Weights of a small transformer language model.
Size: width 256, MLP 704 SwiGLU.
Architecture: rotary positions, no biases in attention or MLP, untied embeddings.
Training: 659M tokens, 10663 steps.
MLP neurons of a small language model. Each row is named by its layer, matrix (gate and up: input weights) and neuron, and shows model dimensions 128-255. Each number is 128 + 24 x the weight over its row's rms, rounded and kept within 0 to 255. Numbers have three digits each. A neuron's up and down rows have the sign that makes its largest values positive.
A block is one neuron, or neurons of one layer that tend to fire together. After each block is what it responds to, as a language model described it from the Wikipedia text at the highest values.

L3.gate126:132122087120139137093133107106135139127116101093134144138111142132146129119122107109153132151161115133120117125143115100061105114116128140128124113123114146094131138117114125125127167137149127169157175102099124163138138127162075146121160108105115125133102109151086134130127137125128134103117152158112140075142097115146088127080148149129112152121141100117105112150115126128116125124104
L3.up126:139177125104109137108173119137110075148144152111096131131156140107150090123076141126116152188135116140130133138147164165057134163132148160125120132129139184134120083154089097117129156139122115146147109131120096145085133114108137099108158111146129132145171086147128105129146137095132148095126106157144137144109124138147101137123151161133102126123109125151131163096116110130053090113159
L3.gate220:118115118104122148118132096114144097111164096168104137174116102150120165109153092134106150087120150152184133080111138131081138138143136123138110100137114121161103114164150129104131120087138158155113130142134112122136141119117107129193140176136145089138132128141124098101136124112138135119148116128146146143119086154117118168158114113139129145132144145120138125150116139104121113141152
L3.up220:134119137101141126076130104077143142137127122109148142072127149158124123153115141129135069131084168123173119148133132091143108110123165121110162069114126105139153102149137156140109117157136161146093133111143136142096161117084156165124117099146143098144129098137151131109132158159148133108127139139114129137134072152094135131071117106109102111146130157111145129103146139117148151081113
L3.gate374:162124076107135170085147157147151091137104132168187099055126120128139086135147116085101132127107160095109135115089116144114120100074136135146158117102144085144106134111104116117124122113171118098134129175133134110134116115119137112097115144123137137096142093111155117127062132134092080082144137108108111142077107130153071156109163181120155131118132127121141110167100111164120120156147
L3.up374:149117182171148116136162129108102095084144106124121149141121193073147096146124177123147116134109136134126154123151137106097130102105144116149095098162166141136125128189122138148157078109125097146161137123127145109134143144113162146163123182145124121151146139148144100110115139155115121125172141132124111120154133146172106122129156103092126127144152177129083139110146136136104179111140
L3.gate384:136104140147140152165124125111114089139148151136121126086089112119154161157097149103136157070147139112135143142174100137113141102134149100109110099111122156135133098122124138124123103122150129162173122162109072141141144145092125133153108144136128130102140143105136096163083101128127129075144110147128124147127177139121104123088134124116179156144128105151147132113102136135109133135130
L3.up384:142092143130141131156117138102170102124120162174111167097128144100172095143095160077131180124160163122107130098110128121090154124124131115103131125141160166121126084112096141133137095122138125067112115133111095098130106148098156128136112115157167100128164115163117136091078092123132088078111107132094136158182104098107144114123156138156162119150118120170134140087133144141101119142101
L3.gate424:133131149106140136132151155134131168137107084137092153108126124140115121113109120145145128115122119103143135087133087168153128096112103124136118105138139110180116138095074150148079162125150161190144150191109169141133108102135136137150153173098164123147150114107128165105118130131131109064157132168126124091138140158106104148121112142134167125128119097121101127177130099100082122113145
L3.up424:162080104127113148116140121150114130120119113136106125150150077141114107149150118134104115122101149140110127109135134164088110158138143155157096116104161125146115133118134084164133114130132129194148161166101149118123124112147177113151176128087144124144117130129116113138155120118103122119129128151117131146133160166128100169114105094159158161169112176146118132088160090094084154121134
L3.gate433:115118126112174127162128088142148089116120132114154125104110127148148119120115110124120105109130140114130095116119122135161140097113104130098112094091106128141147116125113146131158145112136139144138130083100152106115097100119098112173169108120147124156069136086139161116097108120133131138153140115133128094117101127104160145154145115106108134113144129105102130089128123149148130123099
L3.up433:112149120126146098127113116123133131135125127143129143118106068174094132138160125127104134138140162139144097167118111102159161114128160095118115104072121100142141122122140147067138124103117161132170124142101132083128147100123145119158109126159098102147061137118145099153120140144158097103135150157123159142139097139103131177149136136105140105144125083152123092102143167104144149100110
L3.gate441:118132104126147156094107118121133126119157128135149093161111087163155104114133110121106137150107139123104105086149124161124121150093136091141107080110114130095125119133136136117124142112109140168150151106124112127132128090102126116116117128123151154095150107103142111131092123134132114088124133121131115112126063112108100144131168137054147157135151096124122097185103100118132119116132
L3.up441:129117129170096120114143091093104111122108163120139105123113116081114122123139149132149111111140112148167100120133121120179077137142115127127157095087124105137140194125148124108097132150138126198155097154138131132140110147135131151083165151107123156070155113127135114145132163148142143121115139139092110129117088100073118133155144113084133082131069113095141112136116136083097144139134
L3.gate591:123099151104150128122152123119113121151167097132114164116149109119119137137129087109126124125106124138154096151070178108122156103086093082122084156109103125164158147190131140130099116158160142116112091112137124152168126155108117129166136122113126126133112117137126131124107147182102169114134115171163137131132136166126097132098095147140157137131146090096116148107116144121165149166179
L3.up591:121100117155143095122131171086166132102091136167154122147151136119124114150158082155151184107153137141134143132155128134148103099103094128112148086121135126157149105138118147127162129095136125131133122149127174148132123091117101158129122137153133155149149126118153098130124120138140144111150132159119123166139084124113116114161141175111106152083136138134146134103155142099169146069145
Responds to: Mid-word pieces in place names. Word-internal pieces completing country or nationality names, such as Ser-b-ian, Tur-k-ey, Nam-ib-ia, I-nd-ian, plus some other split words like sim-pl-ified and Reg-iment.

L6.gate28:146134135147127163144140106116155155136146118158084114104127175101142109122139084116146104154110149119121079111077103098133130137105130125172149126123145102171129144174136144103114163156166146106140157134114124159143164154128124140047149135130099162144118109138170090115106133141123101103165110114134141128094167146129105155098111171114121160145104109110115128115112103121123145156142
L6.up28:118143124099139124146117092143134199120083094148117113113111168100160113123139105188153105123158138141142117109079123083147081121081144158161125149089127124124162157088077136130119150138141140112159170126086162180161133134131129115101133158081114121176142166151114107102175130137140115114136141101128191122130115142141091129140140121139110127142125104136148146136136131139118169115118
L6.gate135:155134121161106133140132163111152132141168123152087145074155106115169089136131129112108127125107107081173155140145110105091127153137127133076154106124138112139138153120108167096132095137149133138143085139122123146148156152152120146140144152134160124138129134094161117132132122125094141109146093093121164114118100146169085092142133137136158166147154147132123127144088128099092154133137
L6.up135:123115146158157175148144077167129119102145110110103140144072093101123096112130144088160139168115151115126092163108121138098161161141105101108149099142113131114113157109163149159177098103136092156110138146129079126117162159159125102155172095150131117110134141122172088114125115130121093114163140168110127121131124138125118150158141130142126102139065121136140142141110086118124134103111
L6.gate156:112095110136133134175117087170172142146127116161118116121160149104118106074113166142109147156115139143117102104116094107119082138131116159139114101106146117150169173144094163115107195134162103165135130133128121195169166127128112094137168150117106109117128131133123136096117110118108128101149111149140120156069126160088132158095112112081120135153167092101106140137112128138121110109122
L6.up156:179115117120148118125172128140159123104144129124110109114169153128168098110111147134145104134098125097135147115124108090120112084150126140118157123116102137173158108109075108176115092121151148123117169099121166157167146115159119139141095130127124132152140104133126139120124189094134119137127108117152167126112109157148110106128095144136128166121115077123113140122155188151126138108137
L6.gate179:140132117160127120161124084107141146162195075093095149142120115084122130109094122083147118131118126131128128105119114139109098115093151143112138093136127114128087155161119152077141133133158108164110114137118175146140117147098140142130164106131168072136120161092107143101084083103109143151117130137145155113097116134131111140070145110127163133147159087109104124158120124117180102133114
L6.up179:122149158086110122110108112107138117129123159146103097130101165077126118116143121093121126129107082127126180126121137151091084141138146139131120158109152151105085177156104133124105091070111122163113158135090143118157124143147138101169179113136075167178112129107124118104141126104124158099114116105149120141138111157062078127117107102071135121142097122132156124091096106108102112137129
L6.gate297:120140092137159160119142093175149143110170134116118097089158121114182085098128162106121109144138098132142155105137109164139147147156116116119130096091137099099113119098110152161136099128143127164151102125068167153163104101089126139073099134125091073107119150150128133139134151139104121162135139111127106133127136147109129103084103110111133157147104111107157150165107142130109181128103
L6.up297:174117113124106160132106087145193144074118099097104099094153132114150157136095123128151093157118115145117100087142115123161165143163147141160158124133149163129107151132124137142109133105109176119125130127131148144111123127127133146097135107089089071112143125132106173124149097143132145127127132089145107152157154160130167085129110116119131128128082136139149117181135149096113125126126
L6.gate488:111145118129114131144085119105162099129125120146153092108121117113120119101137143127167084140156181115113121144127128150147114103143155124151115088089147115141131151140143150129120148112189140169114115140086160057172154169152130120110127158178138137131156150106145120106123130119098111112128106150099096078107095126152129144095155133132110162148127101095128140117099111138148143116108
L6.up488:105131150104132150107126133078124141145118117106150117120182122117152124137151090136154127156139163153129119081092119201166162127133142133148083129101127148165144086125133096165130131175155098100180122102122160101143168104127140168147158178074152163118137143107122117108116133117153124141132117120113098118098113146143169124136125113109110118108117148118162128105147159136115186179117
L6.gate506:097128137135108160106096141130118117111139155103118125135106145152104092090112154125143140166142127124141102145097127107085133123139092107111155105154120146129104119160114139090111141112133178112144124136097117134126123104146118134117102156115111159163142080119115098160108100150113125059139095140132109180122138134159100154150145147097125099156141129125134120148116108123150136116123
L6.up506:145123171146113091138139142145163077160139115137050108107099119110093105125132125123103118144116140100084111148112079141113140092122136120104136087091131112125091114172089124120136113148138082137124144110136146126104133107140126156129119131160128116156148139060144110137105137112125147135112119132143137140124138130099128093107171123085144113112111081121128145110109111108098152125142
L6.gate627:105100144105111172104111112117142152145150122160103130113130128147135099124147182094156109124144126147131131163090138124113127146164115147128173122114154117141111111130168126104144169169103148143134122141086163133165174161168136121130130134202090116176131089128151133143105153147089146109135125153100134095090137096119085138095128217148172161151096091133120147107125140114149103115122
L6.up627:141139115091160140074164129148129111165133174162154165135101125162166168157103153119123123133118145139127151103078146121092114182176098146101142143107125081170128167211165103145138115130090102122052162119122170125137152102181160110127120125150165113129124122186151075156132169110162141126139125152139153096107129131110107102152137157118101145120092131145084158138156134116120114133118
Responds to: Mid-word subword fragments. Short word-piece tokens in the middle of a split word, strongest on "w" in northwest/northwestern, also ded-ic-ated, after-m-ath, inter-w-ar.

L4.gate666:171089121140137166163104120135140139089127120112138130138105123134134104100117146141119108088123144135118144086138104113045133132116125150108118140132114128121124116111141155123152106135141130094135114114126138086178127088111100182123112146133138089139123068136125124161111113138115087130128127125099155114076130123146100139070109153138145112121161109122124153134113144093081116171114
L4.up666:101116116106126084156136127133125117165099143131128157083138149118109090109136171150189115097111104162101125110098134147118135125167110154157125137130169120112081158127122128131158109101181135142119097118176151115124119155117094147139063124142130105136167104151153136119133143138115133129169140176130115140143135116172133189084140177189103169130120128139099152116149137179139118077137
Responds to: Word-completing subword pieces. Final subword piece that completes a word split into several tokens, often names or nationalities, e.g. Dut-ch, Banglades-h, Ch-ief, Dall-as.

L4.gate166:133107139121132135140084090097161096113135169175066109121155164109106099117123080114088134143098113140156150122110137165152154138140142124126157121166157098168155144120108132122135149161144159114126058124136113100123160177117150162120152134122133124146118138115129122132092101115150132138153105124129131143083112133148124160131135138127145125125108047159140118141115130148110158114127
L4.up166:147173130124147099087143101154172158074113129092087110110112110131110081103115120118095143082141120157163149098106158111131144106106142126131117088093146166152105178089126116101084098160129141108127146188151087114117170106161151122137106114126142149100108112130121139115130115114130121140137101144132169155094134155150113129107120120085133137141118139160109145108159102128116163119121
Responds to: Split-word continuation pieces. Mid-word subword fragments that continue a split word, strongest on compass compounds like south'he'astern and north'w'estern, also direct'ors', Tok'y'o.

L3.gate35:153102117136120111097107110097173111083153121147119084156096103103133130137104151137131105144111146145105100137145141145120125120180153145112152110132139144128132155098136146140156126114111137151098150146103102146115118170111147157134144103127130103122135143119101158158130144101126156095117145138104110132126113128138109122138142102109153148162100137156111139106119138127177093120081
L3.up35:151145093121132119131160121124102129089149122148150144162107194080140123161160174117116155119101101125103149161137146128106142125127140102146118063149107174072135133135152133146077147169080107121130109100132110128127110157134134118125131128165076162126119152103117156126122138153107110087179157187179109114100168123123118133131130180122143117119135130127151165110134142141098142094113
L3.gate40:113108114138109123173112094102136166120170146126124157134123098099102177131138168096167154118167088102066099112123144103127126115146117139116109087141131171117146136095173120160138105122122110148145130129137128144133119086127128147065153110084097112116116159125133135141073104133123163135148138133143111107071144112158151144142075116132116150113126105157123143090098105118120154117125
L3.up40:097130082116170123150158094103152124109101138130163141088110109154075147105149156125166113115111111128123091141107122110111114123150106172097116102075162133127135135088135123113129138141085076120132122091151132153171109102133153128143132143155105145141132165089104113132126134125104156132129162138153127143133119147082093117116110125135120098107154121130135129110147098134150132134154
L3.gate78:128102125100132138122093102133150200097130128141150120103119142150102128123134145131138129121138126113122119091126154124146143134147152135079110076100117149196172152110122124141162145162172158138114132109116175142149155137055134125164194110138121127156163111128113118098114145114168102098127142095100113092115112098119117161098158185145103120092104124136103145128136112148117115116125
L3.up78:101158123087110112144145069149138157134155141127126148133122109128106116120128094139121102130113158152095081127137109172164144170134119103093125135123134150102138149119134123111110095153144128127159154123128129119125095139089132089110166090142156133113177177088168075119140128159127085132135105083067089121142151120109150122103154120124125120153127109163071129106150124152126127110146
L3.gate94:096136102107129143146134096098128153112150143104151139100129149141126174141143151102139142160160113156134125115127132123148164123118100094144164135126146156131120100112121134148104090156149149120152108116132141140126145098086144163130075167204090100113145145146112157175106078121151085093127112131129124107129112128123125128097183146133154159106102162133143105111127102154107086108136
L3.up94:076096134100144159151133131114097174110111155134128120132083164127113140145116133125113134083120116158138138074149150143097133131101079138137116112138135104119090026118109083147184152137131161118119106112097149161114129151130193140131118179158113123153146142117116103103086149125160104086127136167122148125124101109142077046099150129132111128107103122106122149095130145135113072132114
L3.gate110:119086133127132146121101108134091132098167155150159122131104106134130133141134135089117084127137135134179093130144119093095124125125155115135167109115140162140123118109170144102115166159151134119118144144128120138118111130131172121150094124104102145090130071141126136162099121136129071084123095104087117124094105159147109168105120156097167103160123107104102106145124109181125095141137
L3.up110:168150172152154138120135120150093160134113135135122141143131176132135123096125095120094106155116074093125105128093133131109164169128155123127145119105169116105127183108133139127141102136108124103098138131118115150136121173144128130128125095108082170163138077171163082163150169118132126090159150126142120150101172172134139111147117115127130162138138182178158128126131123122098150113148
L3.gate385:086128125137118149109130110170162110126125143147140143127121127113180132120129114138136090129145146122123076116105038133148153096130112105123140097109086185160110143131131131118108161091103132154132110149115109123150124157117104129132145152086131122110122133119111127097115167128119134101148124142104136144132126134148147138127130173102104089130113125123124121120116093136109119134109
L3.up385:105125119153129164092136124119097171115127108151109097159118108174112174137132132116139134156122126117115123168114129132132121134093108141091157130183121100126167086143133119121104125092108102141110145064094154130155123120183158138142148113155149076147086109155121133156126166125129146128125089135208134178163129152115138144140144134112110126120121143145127123136107153111114103159095
L3.gate404:119136104135211148099114151124178134138125118109111130121122125122126133172161173128155126087123158160097137142139139112083100038125124055133147114121115134155140125153129163145135104145132134128096139154132096150165150129146130185120145133136124131137133087143167131119111154131120077139140151149115140121088106134168091110140091130095120110117160128102154141140152099123130157137064
L3.up404:143105139094157087067134160157149136188054120106133123115086143128112126126139126180127096106102150126107155147129131139101091091168159111160155149102139105132135135132094122136171103121084110129098156108159143120144144146149129123165148087107152093113172123138168126164168118146090114146126167129105145129134137138140106127125132107114132116121150163136124134130201145097117132124111
L3.gate584:139162115114166150142134116088116178079187083157118156129133088163173165100155131074155120155107140166155137143134141166100119141127134114108121109132101136092102124132090155115094143154147127202111155111099132110134126162132118160136169097168069152128116116131140161115117132131122120111132130144081135146145150163173084102121090114109122144152117110125169124142092134143101119160124
L3.up584:116094124141141125118140082153153119088104142149129139107144088131140141152144151147104175121139133141120085112108162101108142104132183130131187105187152110120131085121144123095109162121150126128097107111145094100095148101144131087131146137109133149117136133133160116135150107152146110106138110132164089145166110143092091172119178123181147099132125159130165125107122135063128107139081
Responds to: Mid-word "sc" fragments. Word-internal pieces, especially "sc" or "c" continuing a split word such as land-sc-ape, Box-sc-ore, Inter-sc-ope, Des-c-ription; weaker on other mid-name fragments.

L6.gate46:115101115131153109156136156118135129168122104137135111064165115129114141142160150109176148143148149118121134106109118080133169100105110098136089178158139106133080118110134165077123105164109141120097143148135130166141111130130124124104111167131141149149132143107112156129135116125104076105131115103142111152091098154149158150098123133151125106169144096128122103113119132151116123183136
L6.up46:163121127132110139138078172167138093129094109111122151123086162115158119122121170164152156156142148110094141146158136107155127128162119091156139099109125173142143130114090095128133117114109156121086140113109134119168128089130132150112147120114129105136161110119086163136129085134148119087134145167130109161108141139078121176113146110115096133108104117125148130144159144122115140121125
L6.gate73:083091164144112152097077154159134132147082131106144134105127131136100151110163161094124174129151135113139143135120115127141124147108114125063116162100140158087130159143153106149120124180174119116121154144119136152194119123091140126126136123150115110167126146132085103113139151117085143086165104094119109141112145119150086104136119185154172085152108144100114156099090102145110156106136
L6.up73:136057143124109150116153153100147118100122129114149119104131107131105141106149130141132111170120131125158143122094099142108130125176142108133141136113162148166137079156149100088150084085147124127125147148142128121115120098158122158169121148151163152106114097127114134195136136117104107118162127112145122136141151165113083161141140147125096135121118123106091114146111172101129136101120
L6.gate133:124166126105143155124139135091124091137130095139144139118152124122113143122133160136124129156175172142177136128100130099134147101118163155092121144087135120110129142144166116090111108156111131160124155141136093092140122147133124129108108107102117151125113129111145165082150134103086099121128088093146109126131139080198144144151154142159171084143110110091155126116116117107148101201103
L6.up133:152105103115129132077113093139164151094177151164111104135153110100112135090099137075103159156133142115134144134124122126113102135089121130144088128090119139154140154114148159134158156129147131112097100094101137123169127085157146159115115121103127125110150119124138176177092198104101150092125103159136134126170103177164132132136156119129134133155092115149071129122093155144087157173128
L6.gate463:091144114149151157119136130133107152162141106138155128170092119117153137110128106113161111169155162098166095132081141126107146110117115112160107075112132138151089111109116103089131111105177129136108125119152175165167127090126100159131125139185116158137166172125119146150096140116124135072112140133121118135119131102142114135131108115127174136141149127145113150110091165135142128137130
L6.up463:090076175101127136104097170123144154116108136132144129098141142140136133094149131140157127109115122152142147124153133103152151156150127151135151094087149171164129157140091134094127140121127165162099137142098176154114135109117133101108146109139155089113149148121104128139127117140119135118110159086140141118089150140167157136123109131120111125129138180119155126122103106107198144134160
L6.gate471:134132120163128171156133137079122146129111133113146130129166129148165111138117149152135123170161132131157129101098115086086144131169113107102157108113161122154064138100137131123131132133143142124119148161114174164162089103102113150138183111125093107173152141115099114112111066115129127100118142115156116126117112122121133112139130108094153144114114127125157101095124135129128138136122
L6.up471:137133106146154130125144141142122112146158090117143168118186136131149099101160163106153093160088097133148108145143117103101155114166083132100154141104148130136122147130145144128077129106166107144113146157133154129160081142111142097082148140194105138137133132137111153129133151116115147103166125095145101109102122147106158109167125118134116164135136117050136116079100144076107114166115
L6.gate503:139079128116128143102121155143129108140154085154126143171119123118164123145103112109144119143102152138146108161128096177128142136133086123136105144130173128140163144101154111132121141146149143150120141117177142112146117150137137172120143133135123085155103171122133134104119127061101117113149120131130093151121158147090114151131137188151165128156153135078066129096118111081135101169141
L6.up503:144080141108125111098090125126126094159123127141139119121119131134130151143143115136148119100166133130125149072114124101145112120140124156122132124120147158154088098100141101136130128136173123143088117147147148113127105123107120143150131115134142117171145192158091153160149125102125139124120085095098150167123143150170126084077156126178145113130132127110144127134124125096096103123096
L6.gate650:131137109149139140068119150140141089178123090127124137128077111119135144148167174141126143143157114105147114112098109147158147142124123105140173106091136094128117130116124132116094160103109131145109159145101157097102127095095091118139120106120159133180119086123160123118153138098096147095150131137136105133128138113093146093177139137111107146165147096103093143152083085122138120157129
L6.up650:135122152159120076116170129142100079101124116075130113143148148134144134136157114159141132171144127154110108118114094130101150102153167123092160129092104117160091153129131155126140060142134116126127077144167169116134102139115143128135145121097141138104139151183114125105151118142121151183116131183144138157111145117142139129133154109121142106122114128123087112072144080144142171164123
L6.gate662:119170120135127109149100141084186106159149087135126130113176142095115094110126169118149137119124172151154127103102103134119133112127152101103091104147152127136136153130126151124115166115160103098150144155098139079147108139174135157126150152140151132133134067112073103126122173152124136151169092142113083157120098162145134134129165140141145116165089129123157110137116103100141166159047
L6.up662:162108126117149090094089122088144118116082104156153123120171126153147134122146137156144115184107146158100142144079108127165134158114069136105109156103122129092145111120139080101124150145120077132119116078139128120149113100130169141109150130156147132152119130118131126131145169131143157130142103151132126169161149117128180140151140132117128126120119114111139138105150123139095134107118
Responds to: CJK byte starts, misc pieces. Mostly the first byte of a Chinese or Japanese character after an opening parenthesis in name glosses (Suzuki (木…); also " of", paragraph-initial In, and mid-word pieces like al, w.

L6.gate57:105118161149136142147112057148131172068133105133116111141134168119123103152159134117161130123123155150140158131158097134136141136160118109106157122114179109101142126109115124122135116111123144116138088145120141140155150118160156149115123188134120159118160097099133172123111125144116120133142158102100124159080091116133121115114110158098130135155150134113119147120130135135171115102131
L6.up57:087137146114116137116138110107131154114134135125114129130110119118166077116141135096123165106131095116154139143145084142117156130119104125138132094166153162151161102101130129192161155125144102112115159133176093123119118164136138117176153160118151154158145107139134185125074116151143133135075152135162077130115125112119088170114096096166109115136151121079120137109133146099117115104105
L6.gate139:137135109195120159092139131107119124139118112145157137127086128091141140121115115126148162124177135109123144124132147164113143153114160132115164117129131079153089164122102166115121160135140140140167122143110167171150112172125160141107112123092142064126157134154117124148112111086096146146114162141151098145096086122115095137131094115135136077134101131174130131140103155163129132103155
L6.up139:172145107140104146193123130112127103107134117108155117102164143131159173137133143153124149136105149133092104132142151118124136163143085122102155123115052146125127121111141121079129146141176090129162111127129121136154106174118142158124117137087091109111151081133137140144148119086131131103141119130112141131120112112156096108135130134109058136140120078109137152160126108103130106131073
L6.gate311:137176100139145160084115120105109123153128117139124113128121149110142094144141181110079141119096056145106092132146174100100148135083112106124160114124146109115110117089134173125116136186119135150150106138110152101172134133129135109117124116108151094140139147099114096158132118185136113100122149135186114114137107158126154137098110139111129140135115118134135117139131094135119163153123
L6.up311:135153097139131139110128110146108125128141118152080100145169115124112130142181109088110080136121107154081148173155090098120138129151119148123155098138111111103159122080119142118151162138110073110146109097110111099156183118101159131120143164170116176096156121067139162132113065134117104101155122101155117086120102127155086099101118137131128150128118167087171122146124117079174108174111
L6.gate376:109161150131093107120138138121113096169118133099137137125150129106145106109138178119089141124122147149137128098144129151146163100122124105137161085108184136164132142106126172138136100148168162135158166174169095066165100104098082109120102123124143089085112110195130107132116126129118109132115125135128083110124175123142126177150130130148120159115114131112099123155132127131121110088114
L6.up376:176123132148108131139155111117099100120098167119144113123103138114159106106178128115126113141101121112091099126144097103160138165122160127099112122134170153127123135139101158115158113113140121137135105136138144119113144116106101157160127122149126075183135138118132164108109176170145137128098116160110097146148086136138108103168104125147099166093077100141156140115122144117138112154123
L6.gate520:112123131158141150117140103092108124128168123113115136149156151153138126111103168138103144121146100114111126101117151081126124123096174102087172093141141126161124099163125138160103108116113155151133138135093142102193145144123077136073097142088110121121164148166135120124088121126111129111121124128119118144135108106134080122136098128045135159150134148168123098128111121160127088098133
L6.up520:163148098163151124157128142116118094121136126164137083094165089157123169158166105145132148100105134095174124112145091117136149134143099093143153181131128084138142107156163144133126116105103150118147123110148125137125116141132098157155118142159157147103125110104109124109126164129111077098144097114159178126133122090077153124122098168104140103142115093131156127133103130149119126160209
L6.gate556:131102119159154127127103140119085078109160128089127120111091120140111134117141148099087197125175153128130108115154144139110157164146138123106132095161092105096117117121168141109109143132169151104123120114130100134153165118154121118145119142104118123111069134173126096141123129119085097094157137123125114118122086136170109153136146149112127138152143134136084160130100113102176155149169
L6.up556:115163115178105112165101131125100115133142135132105104119163136168126107103141163115139144120085165093160130151095137137103132139091148103142161104117155158074142129088119100108113105116142147140146142145143095110183133133134108140110124135116067132116115148190132144098123165134105144089101111076141096147135120148143166147118111126094134169127145124092149106186108107185086158141151
L6.gate613:111134168166142176113086147102135133161122136119124108132109117062172119082099143143103107121164119130131119125155148112155171139132115152113174124106132150106130122099124133119165140142127126138181123124139090168142115134142109147150119129143121128126161123117187141160138096119123157128158134153103112106135132125167099093101129138092113116145153100185125130120116110142114123159108
L6.up613:170108141139125134136135183132100100158102139144130144162074153130177105130134116150135132094093141108076137154100100129118138114153143132092175120135117128160127149172090106118151128127050131166147080143136126128183129158119104123146128124090125143100111150158120118154131101122135158151150141121124128142134157112075104115138079103151107125141118105133118097136134116177124152124150
L6.gate680:131125121154151124138113150101136143125131086147102109093126167137118118135120136147143155118121159134141098096152123090106140125143127107115147115144111115164116128136115095122105074155131133155132095135108176134172139113097160146179143160139080125122142082127079120113139105113125135107205133127137100116130102081153127141088104144117107149137144056090125135167142095097122170111163
L6.up680:108141126170140106095144109153163072139126160111156135097130105125165108138121117113107164117148154138125132133158152122060140154083079153096108131140092139108132118149125126142119136107113122116150113145124142107112085123191145129115160131130175115101128092157132147126115153113123046157100138130152116114104190122109110109145085113095108114127129183154118120090132132153098131124131
Responds to: Mid-word nationality/place fragments. Inner word pieces of country, nationality and party names, such as Pak-ist-an, Kore-a, BJ-P, G-reek, Chil-e-an; also other mid-word pieces like old-est, text-ile.

L4.gate263:142125142137110139110122127128128110143204106184134096120163114130136150128173113011151139152141097143176124140103125150097124091138085124147101081122109131134144111124176146132126096105131108145120119165138157139127131139119109194126107109137114136141124140128106156136079142125098137111125080065145111134130105122181114123159134145155154098133126119117177143115081129136145093118134
L4.up263:122130106127123088129129126133140088133132148174100096111120110111148103139105132119148119131126112179139134131142135132162094154130089106131119084132106135094135147124168122156099076128121124143122135141148154141114136150161129108053158085126134114136166201124090124180154124125085141149116102060137097149134122107154148153158140105165145115149129166141126122125139149131155114132157
Responds to: Fragments in list and table data. Partial tokens inside structured entries: opening byte of Chinese characters after "Simplified Chinese:", line breaks ending data rows, mid-name pieces (C-ub-a, Cert-ifications, 0-4).